MLP neurons of a small language model. Each row is named by its layer, matrix (up: input weights) and neuron, and shows model dimensions 0-95. Each number is 50 + 12 x the weight over its row's rms, rounded and kept within 0 to 99.
A block is one neuron, or neurons of one layer that tend to fire together. After each block is what it responds to, as a language model described it from the Wikipedia text at the highest values.

L8.up34:34 59 43 43 42 38 44 23 35 47 44 37 56 39 67 39 58 53 28 39 58 52 55 61 62 46 56 56 53 56 57 60 58 46 49 50 74 70 41 39 42 46 26 33 38 50 70 58 58 41 44 46 61 38 55 36 25 49 48 43 56 49 55 25 53 57 39 37 34 35 52 60 59 34 63 49 63 29 63 40 66 37 58 59 32 68 52 86 71 63 36 54 48 50 64 32
L8.up55:64 74 37 67 51 45 41 68 29 41 55 51 71 43 36 47 47 69 40 37 36 56 50 69 47 57 57 45 32 59 70 74 43 75 60 47 35 87 43 26 49 56 63 48 47 26 69 56 59 39 46 52 54 30 34 28 40 61 45 57 64 39 60 37 48 86 43 45 58 44 55 55 70 41 49 67 56 55 52 51 38 47 51 67 53 61 58 78 63 54 58 51 35 59 68 48
L8.up234:52 40 50 58 53 19 59 30 56 54 51 58 54 58 69 51 46 29 42 41 54 59 45 47 55 69 59 36 46 49 54 37 43 50 48 48 52 60 36 50 36 62 65 63 51 48 47 61 46 40 39 62 83 36 41 46 24 55 47 32 56 52 37 37 51 41 62 30 42 41 39 54 56 48 52 51 52 56 58 50 58 30 43 49 42 62 65 60 51 47 33 45 45 42 71 66
L8.up310:34 65 34 71 57 48 56 26 44 34 51 38 58 51 33 66 34 56 48 36 36 46 49 59 49 51 74 56 50 61 43 52 59 52 50 52 81 49 58 43 48 53 56 53 48 46 72 68 43 33 40 57 53 38 37 49 48 57 36 61 48 38 37 37 23 33 59 52 26 60 57 50 61 49 47 41 57 49 35 45 58 61 42 47 49 56 46 57 42 58 67 48 35 53 48 43
L8.up343:33 60 45 82 51 42 34 41 42 52 45 31 47 48 53 51 45 43 72 52 39 44 62 49 57 54 39 52 61 41 38 50 92 39 48 52 61 49 50 39 48 41 39 46 44 68 68 47 60 38 62 56 68 61 66 37 38 49 58 41 59 47 41 28 43 56 58 55 58 53 71 39 47 28 51 50 46 44 59 47 69 25 58 51 49 44 65 49 56 53 46 54 44 51 56 67
L8.up495:57 73 32 60 43 33 64 42 64 37 53 45 79 50 59 54 44 51 58 48 59 33 50 47 40 57 72 44 61 54 47 52 49 50 44 65 86 50 24 41 40 47 71 34 54 48 57 64 73 31 41 48 57 58 48 28 39 72 52 52 49 56 37 41 42 50 62 56 50 63 63 33 61 65 36 54 49 50 88 49 53 57 49 79 71 48 57 75 71 75 75 53 49 56 53 37
L8.up513:09 79 57 48 26 56 55 50 47 52 48 45 55 65 56 29 53 52 42 60 51 51 52 57 30 57 42 65 50 48 77 67 68 61 48 52 53 60 51 33 45 57 74 36 52 61 46 71 54 65 56 38 51 51 43 59 47 54 50 48 64 69 38 34 48 47 51 50 28 58 59 61 40 33 64 45 54 49 55 62 35 57 60 63 34 51 55 45 59 49 47 54 26 40 63 49
L8.up732:36 49 52 37 15 40 62 59 48 35 68 48 55 54 41 57 42 70 29 42 62 31 72 56 58 48 51 43 57 43 73 54 43 43 50 84 47 48 66 32 37 82 55 39 53 55 58 71 61 38 54 53 63 42 54 38 20 48 59 52 61 60 55 27 34 42 58 58 42 67 62 50 55 59 30 61 57 44 53 60 36 37 48 41 46 47 53 67 55 64 67 44 56 49 49 48
Fires on short inner word pieces like et, at, ot, ation that continue a word after a split, as in ass-et-s, s-et-ting, T-ot-al.

L11.up132:54 78 52 59 48 49 69 23 49 61 47 23 53 32 44 41 54 40 48 43 69 44 61 58 52 49 30 40 44 56 59 52 80 42 56 68 58 53 59 45 51 57 46 56 52 25 25 38 65 37 64 72 48 61 53 32 41 32 56 29 55 41 59 54 41 48 58 60 48 36 61 36 20 27 47 41 57 63 38 47 50 57 70 46 63 66 69 53 55 49 42 43 42 41 68 45
Mostly the subword "all" inside longer words (all-usions, all-oys, all-ow, c-all-ed, par-all-el) and "==" opening section headings after blank lines.

L6.up84:53 41 29 49 44 55 59 57 50 39 51 46 49 53 49 56 38 66 32 56 63 37 43 38 41 58 57 34 80 43 49 17 62 52 52 81 69 57 53 54 43 51 52 40 36 54 55 49 48 48 63 38 52 33 34 38 45 56 57 50 23 50 30 29 59 56 53 43 44 66 46 48 40 24 52 49 50 48 44 53 22 40 65 57 44 68 48 60 37 56 49 49 48 42 75 48
L6.up168:71 43 33 35 29 43 62 44 40 52 45 61 56 57 48 61 48 70 36 51 46 55 44 58 33 47 34 51 63 52 47 39 60 48 45 61 53 59 50 19 60 41 40 45 42 36 59 67 41 38 47 51 66 59 45 51 25 69 49 57 40 65 51 45 53 63 45 39 23 46 64 23 33 71 38 32 56 53 56 59 41 36 68 62 43 29 61 74 57 51 60 68 49 43 60 36
L6.up194:38 51 64 48 27 47 81 55 28 53 45 38 57 40 34 69 66 46 41 74 47 44 60 51 38 41 38 71 39 24 56 44 47 47 28 61 41 63 49 46 49 69 41 37 49 33 36 42 55 63 62 49 52 39 33 53 48 53 73 54 49 68 53 32 54 63 67 59 48 49 55 55 50 43 57 50 71 54 42 64 49 45 63 71 37 63 42 47 55 59 42 65 25 41 65 29
L6.up429:55 47 43 33 19 50 77 57 57 30 48 53 79 35 25 67 47 65 46 63 58 70 41 36 53 56 20 42 55 50 81 42 51 49 38 58 37 64 46 44 81 49 56 47 47 55 31 50 37 41 65 66 51 47 26 55 46 67 42 57 52 43 40 33 43 33 58 61 48 65 54 48 62 40 59 45 33 55 48 57 43 51 66 75 58 62 66 60 49 54 65 56 48 39 48 62
L6.up449:57 61 41 44 59 51 60 37 55 45 54 49 69 54 36 46 48 68 45 76 56 46 48 40 50 48 44 66 50 31 61 72 63 41 44 50 50 61 56 51 44 66 54 48 40 53 28 45 58 50 44 49 42 41 30 48 57 66 41 48 59 63 59 35 29 39 60 53 54 54 34 57 65 51 52 45 36 44 45 47 74 50 50 50 76 39 46 58 39 53 44 69 51 49 55 43
L6.up486:43 46 35 44 44 33 45 53 66 35 60 43 58 67 46 43 54 66 50 55 51 56 58 36 20 52 19 66 51 41 52 50 73 46 36 73 43 53 36 26 38 60 60 48 36 23 50 46 43 76 58 51 59 66 47 55 66 64 71 57 55 57 35 48 35 65 47 48 46 70 51 65 52 59 49 47 53 38 44 69 43 26 63 55 59 47 71 59 57 34 42 65 29 59 38 46
L6.up509:45 64 37 43 43 60 55 44 45 42 69 45 51 48 42 66 51 73 61 71 50 56 50 46 37 55 67 59 45 47 62 49 75 49 42 54 24 53 69 33 69 48 39 33 25 54 43 51 32 50 79 65 56 65 26 47 48 57 60 45 36 52 69 43 41 53 37 51 41 52 77 39 74 65 70 41 41 30 58 56 54 55 68 37 45 55 64 59 67 33 56 67 47 45 39 68
L6.up596:47 62 45 44 25 58 61 49 50 38 50 40 58 45 44 49 39 62 54 81 43 52 47 41 45 44 38 62 37 49 65 42 82 51 37 37 49 41 37 42 44 53 52 46 53 54 47 42 37 61 69 41 56 37 38 58 49 62 67 36 46 57 47 66 36 36 79 68 53 51 25 29 57 62 63 36 52 43 42 43 51 48 65 59 46 54 50 39 44 54 49 62 49 32 46 26
Inner subword pieces of common words that tokenize oddly into parts, especially "us" in because, "ere" in there, "es" in these.

L8.up74:71 50 66 47 44 48 52 62 54 50 53 49 65 38 67 48 44 65 74 51 78 53 71 55 57 55 59 25 55 32 55 27 56 46 57 54 53 46 37 50 36 49 41 48 30 34 41 51 41 46 41 58 49 69 10 58 51 68 49 50 34 56 70 40 36 53 49 39 43 33 36 41 54 54 49 36 71 28 45 40 52 37 65 58 52 49 45 48 65 49 37 60 55 39 87 47
L8.up92:63 47 42 45 41 56 64 28 41 56 56 48 60 50 38 35 54 50 44 44 65 56 33 49 46 45 48 45 41 57 56 50 44 52 21 75 58 59 56 50 77 54 74 14 31 28 30 56 45 43 44 61 47 49 40 43 65 51 60 65 44 62 56 47 42 57 48 57 48 60 66 36 68 40 48 44 58 47 62 40 64 23 55 54 50 57 60 57 45 39 66 64 44 46 59 32
L8.up156:64 49 49 56 52 61 85 56 50 68 57 44 65 43 50 37 69 37 52 36 77 43 48 54 38 64 30 47 23 48 59 53 50 55 44 64 36 47 50 56 62 59 51 52 27 49 34 56 26 62 37 31 54 33 25 64 27 64 42 15 54 50 59 37 45 60 91 65 56 45 55 39 53 55 36 42 40 47 56 55 46 57 36 47 49 69 47 58 50 47 67 74 63 41 38 43
L8.up182:54 49 49 72 42 44 64 48 44 67 37 59 34 51 37 50 68 65 50 57 69 40 54 56 42 50 51 48 67 43 56 30 52 55 34 76 52 46 59 57 51 54 52 30 44 39 53 68 53 32 47 60 52 35 42 26 46 65 51 39 45 47 28 43 48 61 56 29 37 44 39 33 75 23 59 54 49 42 54 48 37 43 71 79 44 73 55 64 68 27 36 53 51 38 68 57
L8.up277:55 52 22 46 37 50 66 39 70 75 49 35 78 45 67 24 61 48 48 51 62 37 55 74 43 45 44 54 65 39 38 59 61 54 28 50 55 51 47 44 52 40 56 42 50 37 50 33 58 35 42 61 56 56 45 51 51 43 59 34 44 38 65 46 54 65 74 53 52 23 58 41 57 43 53 46 70 42 66 38 54 35 60 64 60 48 53 56 62 38 57 58 44 48 46 48
L8.up434:70 55 53 42 37 36 50 58 34 73 45 55 52 46 57 38 86 47 69 51 61 50 53 40 76 49 29 48 51 40 54 55 63 51 48 47 43 57 39 52 51 40 47 41 46 27 61 18 37 45 69 53 46 36 57 46 78 51 68 45 44 53 74 44 35 43 46 45 47 47 43 46 51 52 58 37 78 49 55 26 46 33 51 49 39 50 45 44 54 49 39 45 52 57 61 26
L8.up477:47 75 53 37 24 47 47 36 43 70 60 47 60 51 56 61 52 44 39 41 59 48 42 49 54 56 55 44 39 58 63 40 63 57 47 59 53 44 56 37 51 62 40 53 61 23 43 54 44 55 51 61 64 63 50 38 38 50 37 59 51 45 55 40 60 47 55 38 47 61 70 52 49 69 64 40 36 49 71 34 61 43 49 63 49 45 70 52 44 54 66 58 52 40 53 55
L8.up573:55 77 81 53 47 41 56 60 48 56 39 45 70 71 73 40 43 93 45 48 50 43 40 39 58 42 56 32 77 27 42 57 82 55 30 79 71 40 53 56 48 40 51 42 53 51 56 58 30 41 43 53 47 50 64 48 51 53 55 32 38 56 44 49 40 67 45 46 45 65 52 48 48 46 60 41 67 42 55 32 47 33 62 55 61 65 56 49 61 55 64 57 59 47 46 20
Fires on the == that opens a Wikipedia section heading after a blank line (==History==, ==Books==), and weakly on word-final pieces such as "th" in 4th or "is" in His.

L8.up25:56 38 40 70 38 43 70 65 47 50 56 39 49 31 48 55 54 69 47 63 48 47 60 42 26 56 36 42 53 40 54 61 42 40 46 48 49 51 45 46 55 57 76 38 25 54 58 74 50 47 61 39 51 39 38 36 50 73 50 66 32 48 54 25 57 47 49 52 40 46 59 32 40 66 54 51 78 57 59 34 24 60 53 54 42 51 62 69 56 62 37 29 46 17 69 45
L8.up314:49 56 44 67 37 33 60 54 43 37 74 44 51 42 40 50 38 51 37 47 50 57 39 64 41 49 44 36 39 44 48 58 46 46 60 66 63 27 55 43 50 58 56 58 40 65 43 45 46 55 60 17 43 40 28 43 49 59 41 67 41 73 45 20 53 46 53 57 43 66 53 44 50 56 64 33 61 64 44 47 34 63 30 54 56 52 50 66 54 64 45 63 50 62 46 33
L8.up329:59 63 70 47 43 41 48 73 45 60 55 52 53 62 64 42 43 72 40 65 62 70 44 57 66 54 46 56 59 47 60 52 60 53 37 44 35 74 31 41 43 41 46 51 59 24 47 34 35 63 56 62 46 42 34 58 55 70 58 35 52 60 34 36 31 56 56 65 46 46 68 62 51 61 62 37 57 55 42 56 33 57 51 50 58 50 44 62 56 43 58 51 50 56 42 36
L8.up409:30 61 47 62 59 40 75 49 39 45 61 58 55 36 55 72 56 67 56 54 42 54 57 39 63 58 64 64 43 53 49 45 38 59 59 39 57 43 27 43 72 41 48 47 47 55 48 46 59 49 74 44 53 56 45 55 47 60 41 41 68 46 71 42 51 56 42 32 38 36 60 55 32 60 51 31 52 32 42 35 57 53 57 60 64 66 64 63 74 58 54 52 28 51 26 33
L8.up521:52 58 25 47 43 50 66 62 46 35 45 47 50 52 64 61 68 47 48 33 46 67 55 50 25 46 52 43 46 52 58 48 42 46 46 41 65 48 37 43 61 48 49 13 49 47 77 61 62 39 49 53 51 59 45 56 42 58 46 42 54 42 63 22 50 48 55 51 62 63 51 44 37 62 68 46 55 52 62 39 51 55 75 69 43 39 68 41 77 68 56 78 14 37 50 17
L8.up630:73 49 62 70 38 47 49 66 39 47 69 43 62 59 50 60 49 65 57 51 51 61 54 72 71 48 27 20 44 52 54 53 34 40 47 49 35 61 42 43 45 43 67 35 48 53 44 51 57 27 54 42 52 31 38 45 62 83 52 43 40 52 48 24 36 47 42 63 48 49 37 43 45 30 59 44 71 56 64 45 24 47 59 71 36 43 52 80 50 57 46 31 27 45 72 35
L8.up714:72 59 47 56 47 52 75 37 47 76 58 53 53 43 59 71 71 32 29 42 49 54 58 68 52 47 44 28 50 51 72 48 49 45 67 59 63 53 38 45 46 49 52 49 34 63 59 25 40 36 52 40 43 49 40 40 43 51 56 55 46 53 82 59 39 62 39 60 43 44 63 28 50 51 45 59 68 62 67 53 25 34 42 69 39 39 65 68 75 56 44 59 57 51 60 54
L8.up764:42 52 55 54 42 48 44 42 58 54 50 41 65 62 69 39 37 52 53 49 57 59 53 61 52 43 36 49 69 39 56 48 60 34 45 37 73 66 24 52 48 62 29 42 52 49 53 44 30 63 39 64 58 44 42 42 54 63 44 52 56 45 49 43 47 47 37 44 36 71 57 58 46 60 39 56 37 61 48 54 63 52 24 52 42 58 39 75 47 44 49 82 35 44 45 36
Final piece of a sentence's subject just before its verb, often plural endings or relative pronouns, such as peop-le, play-ers, which, the-y, Th-ere.

L8.up76:44 55 49 41 51 52 62 47 29 81 37 49 58 57 65 49 41 46 35 47 36 41 57 52 41 59 59 55 48 27 57 37 64 58 55 41 59 42 29 48 73 55 39 22 30 45 40 76 68 48 43 44 66 35 48 44 35 63 66 61 34 61 61 48 50 56 64 44 50 46 59 34 40 64 35 11 63 51 49 62 56 38 75 40 38 39 48 60 58 28 69 39 43 35 42 55
L8.up102:50 61 47 56 29 53 79 47 43 47 53 46 56 54 26 48 67 55 49 63 55 64 61 72 50 56 42 63 58 52 49 56 48 45 46 46 47 42 36 45 47 53 48 22 47 50 50 43 59 69 55 45 57 67 36 49 56 71 54 51 36 45 63 40 49 46 41 50 37 41 61 41 32 66 53 31 78 52 69 45 36 41 59 61 22 52 65 40 53 55 27 29 56 23 58 36
L8.up142:39 46 70 42 44 33 74 47 49 36 60 45 50 41 43 45 63 63 58 52 52 55 55 54 53 61 46 41 54 62 58 39 55 50 51 45 59 53 40 57 49 47 86 15 37 57 52 72 37 61 43 35 42 50 41 53 57 40 49 47 62 63 34 33 47 61 66 52 31 40 50 42 47 62 42 69 48 64 66 61 61 23 50 75 53 57 65 42 59 52 42 37 47 40 32 66
L8.up180:44 43 51 54 19 62 68 48 45 45 43 70 53 47 58 54 53 50 36 45 69 47 68 64 35 70 48 58 53 54 39 20 54 46 32 41 38 41 28 56 56 44 35 47 40 48 52 65 44 57 50 52 63 36 48 55 50 47 61 50 40 66 56 41 53 46 57 40 40 44 60 59 33 45 64 58 47 47 56 48 47 45 63 53 33 52 52 48 51 37 45 53 43 41 38 69
L8.up356:44 76 78 51 37 58 81 65 51 66 49 38 50 57 55 48 56 56 46 39 47 40 76 46 41 49 49 50 19 57 58 54 40 52 60 48 75 31 40 47 43 58 51 47 59 75 58 36 32 69 61 21 49 49 48 37 59 49 56 51 40 46 46 47 25 56 49 34 59 61 52 63 56 54 73 38 51 59 59 43 56 51 58 72 40 63 48 43 55 55 46 49 29 47 35 32
L8.up483:44 67 39 42 17 40 75 64 55 52 46 58 52 46 52 51 41 50 50 60 58 52 61 51 32 54 43 33 34 71 59 44 58 36 34 45 33 34 50 49 67 60 41 22 44 52 53 55 64 61 70 14 54 52 32 64 43 62 79 55 44 54 47 47 47 42 80 47 60 61 59 35 27 48 63 42 49 65 58 59 33 68 62 61 49 62 44 51 53 52 51 51 41 28 44 68
L8.up621:43 55 55 32 25 39 61 45 58 48 48 66 44 58 61 55 45 55 44 59 53 61 51 37 55 47 56 43 49 53 53 24 58 59 41 52 38 43 20 53 56 47 63 49 38 45 57 52 41 54 59 63 54 38 31 40 60 57 55 38 54 50 26 61 45 36 59 44 19 49 39 40 50 55 93 37 35 64 53 34 43 64 60 72 47 50 73 50 62 42 50 68 37 31 36 49
L8.up649:59 59 25 48 60 59 72 77 42 68 52 52 44 65 51 67 43 57 36 67 57 51 51 57 44 55 45 38 34 47 47 41 53 40 43 45 54 57 36 41 65 47 47 50 41 40 51 48 38 47 63 35 57 41 42 54 53 65 55 22 39 68 52 31 37 63 76 53 44 58 43 49 45 51 39 39 65 55 52 39 58 55 40 65 38 32 53 50 33 49 63 48 41 32 34 61
Middle or final fragments of words split into several tokens, mainly names, e.g. Charl-es, L-a Crosse, Univ-ers-ity, Austr-al-ian.

L6.up81:65 54 33 66 41 46 52 59 50 72 58 34 46 43 69 68 36 50 39 67 68 76 43 44 61 48 30 53 41 57 61 56 61 52 60 43 67 46 60 30 68 59 54 49 49 33 48 54 47 49 39 61 52 42 44 69 39 58 52 48 67 44 36 43 23 63 80 51 59 40 65 38 32 48 65 23 67 54 33 38 46 61 49 73 52 52 47 39 57 44 58 26 50 48 56 53
L6.up161:63 57 62 39 35 48 55 40 42 50 51 47 56 69 40 56 34 35 32 58 55 53 43 61 65 60 50 51 62 54 54 32 54 49 50 64 50 50 43 41 63 51 29 32 38 50 56 56 54 30 46 72 60 53 35 45 16 42 47 27 37 57 36 55 45 54 65 30 25 38 46 37 48 51 50 52 65 42 39 44 59 34 64 57 42 72 69 50 70 58 33 43 39 43 39 65
L6.up211:64 45 34 38 49 42 43 40 45 59 53 31 56 52 40 58 52 45 37 47 45 70 51 45 48 72 55 38 56 45 60 23 59 49 34 69 39 53 43 54 55 48 53 33 46 37 63 47 45 30 64 67 56 33 44 45 26 50 48 59 28 51 35 69 48 43 57 33 32 51 33 46 55 50 65 37 62 32 37 58 54 55 70 56 69 58 61 45 58 36 38 48 42 59 60 59
L6.up228:38 55 55 40 49 55 65 40 41 47 38 38 45 45 68 51 64 59 51 76 69 43 37 28 45 46 55 52 43 30 70 46 58 60 33 67 46 57 58 52 60 47 57 45 48 57 52 46 53 47 59 51 52 43 40 64 36 50 63 52 49 41 30 46 53 55 41 42 50 50 58 30 48 20 47 33 53 29 73 27 48 50 49 50 60 60 86 48 50 36 56 68 57 44 79 44
L6.up249:38 76 43 54 49 46 61 28 58 56 55 40 59 33 46 73 34 51 63 37 58 52 29 49 44 55 51 60 69 23 42 39 43 53 47 65 72 45 67 62 40 63 44 40 38 52 63 43 31 40 35 52 41 50 37 58 62 39 33 49 32 53 27 45 44 52 40 38 43 55 34 57 43 49 47 45 55 39 40 52 50 41 62 55 54 60 60 56 66 33 45 42 43 15 71 43
L6.up420:60 57 62 49 29 47 55 50 45 47 52 50 51 61 51 28 57 42 55 33 61 55 37 66 65 63 47 38 51 61 74 38 52 59 41 64 39 44 44 34 50 60 56 55 49 50 38 57 30 38 37 60 60 54 47 55 37 49 43 29 61 62 52 42 33 37 75 35 47 56 67 38 68 43 65 58 41 51 55 24 48 50 55 51 28 59 61 51 67 29 48 66 52 35 44 53
L6.up423:64 72 65 27 35 45 46 42 52 74 52 25 54 56 60 51 54 39 18 60 55 59 40 58 64 58 43 49 65 39 66 52 61 51 42 81 39 41 55 43 53 72 38 48 55 38 38 26 48 37 56 66 54 47 28 73 36 33 63 52 45 46 60 47 39 46 55 44 49 56 42 35 13 07 58 56 43 36 60 41 49 34 51 74 27 50 64 74 60 46 52 33 42 56 34 64
L6.up479:61 60 53 60 50 54 49 51 44 74 45 33 49 58 57 43 37 53 40 31 54 53 51 60 24 58 64 51 83 45 53 21 63 62 32 66 66 65 37 49 51 56 59 55 49 49 63 53 47 50 69 52 51 56 54 63 35 29 47 36 52 64 28 44 46 47 48 31 55 50 50 49 63 21 65 50 59 62 43 45 52 40 46 49 60 45 37 57 51 46 47 50 28 58 61 40
Opening == or === markup at the start of a section or subsection line after a blank line (==History==, ===Demos===), plus list dashes and the "ed" in medieval/medical.

L11.up468:51 44 43 46 50 55 53 27 52 63 47 35 41 73 21 53 83 53 49 27 37 62 70 42 44 53 49 42 54 58 72 59 55 41 27 61 38 37 29 60 53 49 64 14 38 40 48 48 62 41 26 39 47 45 27 54 63 39 53 48 44 39 50 35 47 38 38 57 41 45 38 56 45 21 52 24 52 52 57 65 58 51 39 73 51 46 78 59 60 51 35 46 31 29 71 44
Final piece of a split title or first name just before the surname (S-ir, G-ary, Christop-her), plus mid-word fragments in proper nouns (V-er-ona, B-ad-enoch).

L11.up274:47 42 48 49 49 48 56 39 44 50 46 51 55 42 53 53 51 60 54 39 61 70 37 54 56 50 54 29 37 41 52 39 52 54 46 52 53 58 38 41 42 59 45 57 44 65 46 79 76 44 44 67 49 56 50 43 47 47 60 53 35 54 64 28 49 46 65 72 42 35 72 55 32 62 73 68 44 51 65 46 30 49 54 51 52 58 54 47 63 58 26 45 49 52 69 45
Short vowel-consonant pieces such as ac, at, et that follow a word's first letter or syllable, as in B-ac-teria, B-et-ween, char-ac-ter.

L6.up219:62 65 51 41 41 61 76 45 58 47 57 52 51 55 31 60 40 57 42 46 44 47 57 58 37 62 42 28 41 42 49 51 51 39 30 45 29 70 36 52 39 67 75 27 46 47 22 66 35 65 75 51 41 37 30 35 53 49 62 52 39 64 38 24 48 47 39 43 44 56 65 46 27 50 59 48 53 71 36 47 33 51 47 62 31 53 59 59 55 48 43 39 51 26 38 58
L6.up519:22 55 64 47 45 75 58 44 60 44 61 49 50 45 42 69 57 59 46 38 52 44 49 51 43 54 41 39 61 47 50 24 47 39 51 34 36 62 55 42 43 57 58 50 46 44 42 55 47 33 66 49 44 57 44 27 58 60 58 57 41 61 62 34 42 52 56 49 49 60 36 42 43 59 56 48 70 71 62 37 51 37 56 54 31 31 60 61 54 51 68 48 45 44 59 64
L6.up532:59 69 37 32 58 69 63 38 55 55 42 59 45 38 15 45 61 52 86 53 47 65 45 59 45 58 52 51 45 57 47 64 51 53 51 58 42 42 51 49 42 56 38 34 53 58 41 64 46 47 53 68 46 47 35 60 53 60 50 53 51 62 51 47 45 40 48 41 59 46 51 59 49 59 38 43 52 57 51 42 56 48 42 70 31 73 55 62 56 36 32 47 46 03 55 48
L6.up576:37 70 31 59 46 45 51 33 56 47 40 45 48 31 31 45 47 50 63 58 48 57 64 45 39 51 45 78 53 33 56 47 63 49 36 36 71 50 36 52 30 43 54 45 15 59 47 60 28 57 55 34 49 43 26 56 45 75 47 58 33 48 52 30 46 43 53 49 44 37 57 50 48 43 67 60 59 57 66 30 51 56 56 57 39 65 51 67 57 62 50 52 50 33 64 39
L6.up625:38 87 52 53 47 51 91 53 49 55 50 37 57 37 63 65 43 53 49 43 56 48 61 56 58 38 49 39 56 37 67 38 51 40 48 67 45 46 40 66 58 63 66 47 43 53 50 67 47 31 65 48 31 83 37 59 60 50 51 39 46 56 59 29 37 35 44 55 41 55 47 49 43 51 46 31 55 50 45 41 45 41 66 72 31 52 59 49 60 46 44 43 44 31 67 48
L6.up651:60 50 50 36 42 71 70 45 55 73 61 63 53 45 31 55 76 47 51 42 61 42 43 57 30 50 49 38 63 57 67 48 53 47 46 51 54 33 46 52 44 62 41 17 34 57 47 59 53 39 44 58 51 48 40 32 44 62 32 48 47 61 50 18 42 54 72 61 45 34 66 61 37 52 55 47 50 72 71 46 30 36 58 53 42 62 64 50 58 59 48 61 56 20 45 48
L6.up687:46 46 53 47 36 46 59 39 48 69 51 43 43 57 54 47 67 54 38 55 47 64 57 34 42 45 53 31 52 40 57 45 54 46 28 61 36 24 61 50 53 52 46 51 42 48 37 63 22 47 53 28 46 62 49 62 50 53 47 49 39 51 46 45 45 46 48 44 46 38 52 31 62 49 59 25 60 75 60 35 37 47 37 56 47 50 45 66 49 37 37 46 53 36 61 45
L6.up721:60 73 64 63 50 53 67 43 74 55 57 42 62 83 56 71 36 61 40 47 37 59 54 56 55 54 40 50 48 31 54 60 40 49 45 66 43 53 46 54 39 54 49 49 59 44 36 25 25 43 46 52 37 49 28 55 53 60 49 58 50 64 57 39 46 44 27 38 45 55 49 37 57 37 45 51 57 43 51 32 59 65 31 61 47 67 36 87 46 41 43 48 58 43 30 34
Last piece of a word split into several tokens, often a surname or "they" as subject before a verb, e.g. Smi-th, the-y, Park-er.

L6.up30:59 52 49 48 50 40 81 55 32 59 58 56 52 58 60 63 50 67 29 60 67 51 77 52 42 57 55 44 68 40 50 24 64 60 58 79 61 58 62 56 56 49 41 35 46 43 56 58 48 56 74 09 61 39 46 33 40 65 57 41 43 56 51 57 43 43 48 62 38 51 43 43 49 50 51 46 50 49 35 51 42 57 59 45 58 47 48 59 49 46 36 42 51 51 46 45
L6.up106:29 75 44 59 56 58 46 58 47 52 56 60 38 46 58 46 47 45 34 58 63 48 51 63 58 64 60 26 55 52 48 33 78 51 40 58 57 62 60 52 39 50 57 52 37 63 73 48 60 43 61 70 50 73 63 62 45 29 50 51 48 57 43 40 48 38 52 38 50 47 55 41 41 32 57 59 54 57 49 45 36 46 35 51 54 46 51 51 52 56 42 54 45 43 48 57
L6.up171:38 37 40 50 29 36 53 59 58 41 47 38 62 57 61 53 42 52 33 63 69 53 52 39 37 49 29 34 67 33 60 35 51 48 53 57 74 50 49 47 69 38 49 55 48 54 66 56 44 43 54 31 50 51 37 37 60 54 42 31 32 46 44 37 43 53 74 50 48 59 51 35 41 61 50 54 33 40 44 58 23 55 57 63 40 58 46 40 61 38 69 32 50 59 68 69
L6.up236:45 50 42 51 36 27 41 32 53 31 52 51 50 52 42 35 57 68 55 41 47 41 44 49 45 50 45 75 83 36 54 37 47 56 59 37 45 55 51 41 28 48 55 38 45 72 45 64 69 57 52 55 65 42 42 40 53 62 50 39 54 75 56 39 58 46 57 36 28 42 42 63 46 68 73 45 59 50 82 51 69 44 54 57 59 60 51 41 78 33 44 59 45 28 32 24
L6.up310:44 55 26 56 45 50 44 54 45 55 66 59 47 48 50 51 41 55 55 41 48 50 47 47 51 63 42 27 59 65 48 33 54 41 50 54 60 44 51 38 55 53 30 52 21 74 44 50 63 44 77 35 59 36 36 34 30 43 42 47 32 65 51 51 37 51 70 51 27 49 63 45 46 51 56 44 40 34 54 46 61 53 60 32 59 61 51 58 54 57 64 41 60 45 21 43
L6.up392:54 53 58 54 39 39 46 41 63 58 61 39 53 53 48 22 65 62 50 56 67 51 57 52 46 64 49 73 53 28 61 38 67 63 49 42 49 46 44 26 31 55 37 44 63 58 33 38 42 62 77 24 83 36 44 46 54 45 50 31 49 58 35 55 58 36 62 57 38 50 46 33 48 59 64 52 47 51 52 58 56 48 50 56 46 57 47 33 90 42 44 43 51 44 62 67
L6.up488:39 53 50 64 53 62 38 47 59 60 53 33 59 35 48 48 48 55 46 47 62 53 49 62 52 60 48 53 42 44 61 43 51 53 54 72 56 57 42 27 39 43 51 34 47 53 35 67 57 41 70 48 61 38 36 42 34 37 43 26 48 72 46 51 46 34 72 50 22 59 44 50 36 50 49 45 43 31 33 52 54 42 46 45 55 46 55 60 61 37 49 47 46 54 37 41
L6.up698:60 65 34 43 55 64 35 26 49 58 53 33 74 32 50 43 52 33 44 49 50 52 66 61 55 50 36 66 78 48 53 60 56 46 47 43 57 61 23 34 39 55 39 36 51 50 51 65 67 59 48 48 48 53 44 35 48 59 54 52 51 44 46 73 31 29 49 65 47 50 47 59 59 62 62 41 86 55 52 45 46 54 44 47 58 34 39 51 61 45 35 45 42 35 58 42
Short vowel-led word-piece fragments like it, et, ot in the middle of a word after a consonant piece, as in arch-it-ect, b-et-ter, T-ot-al.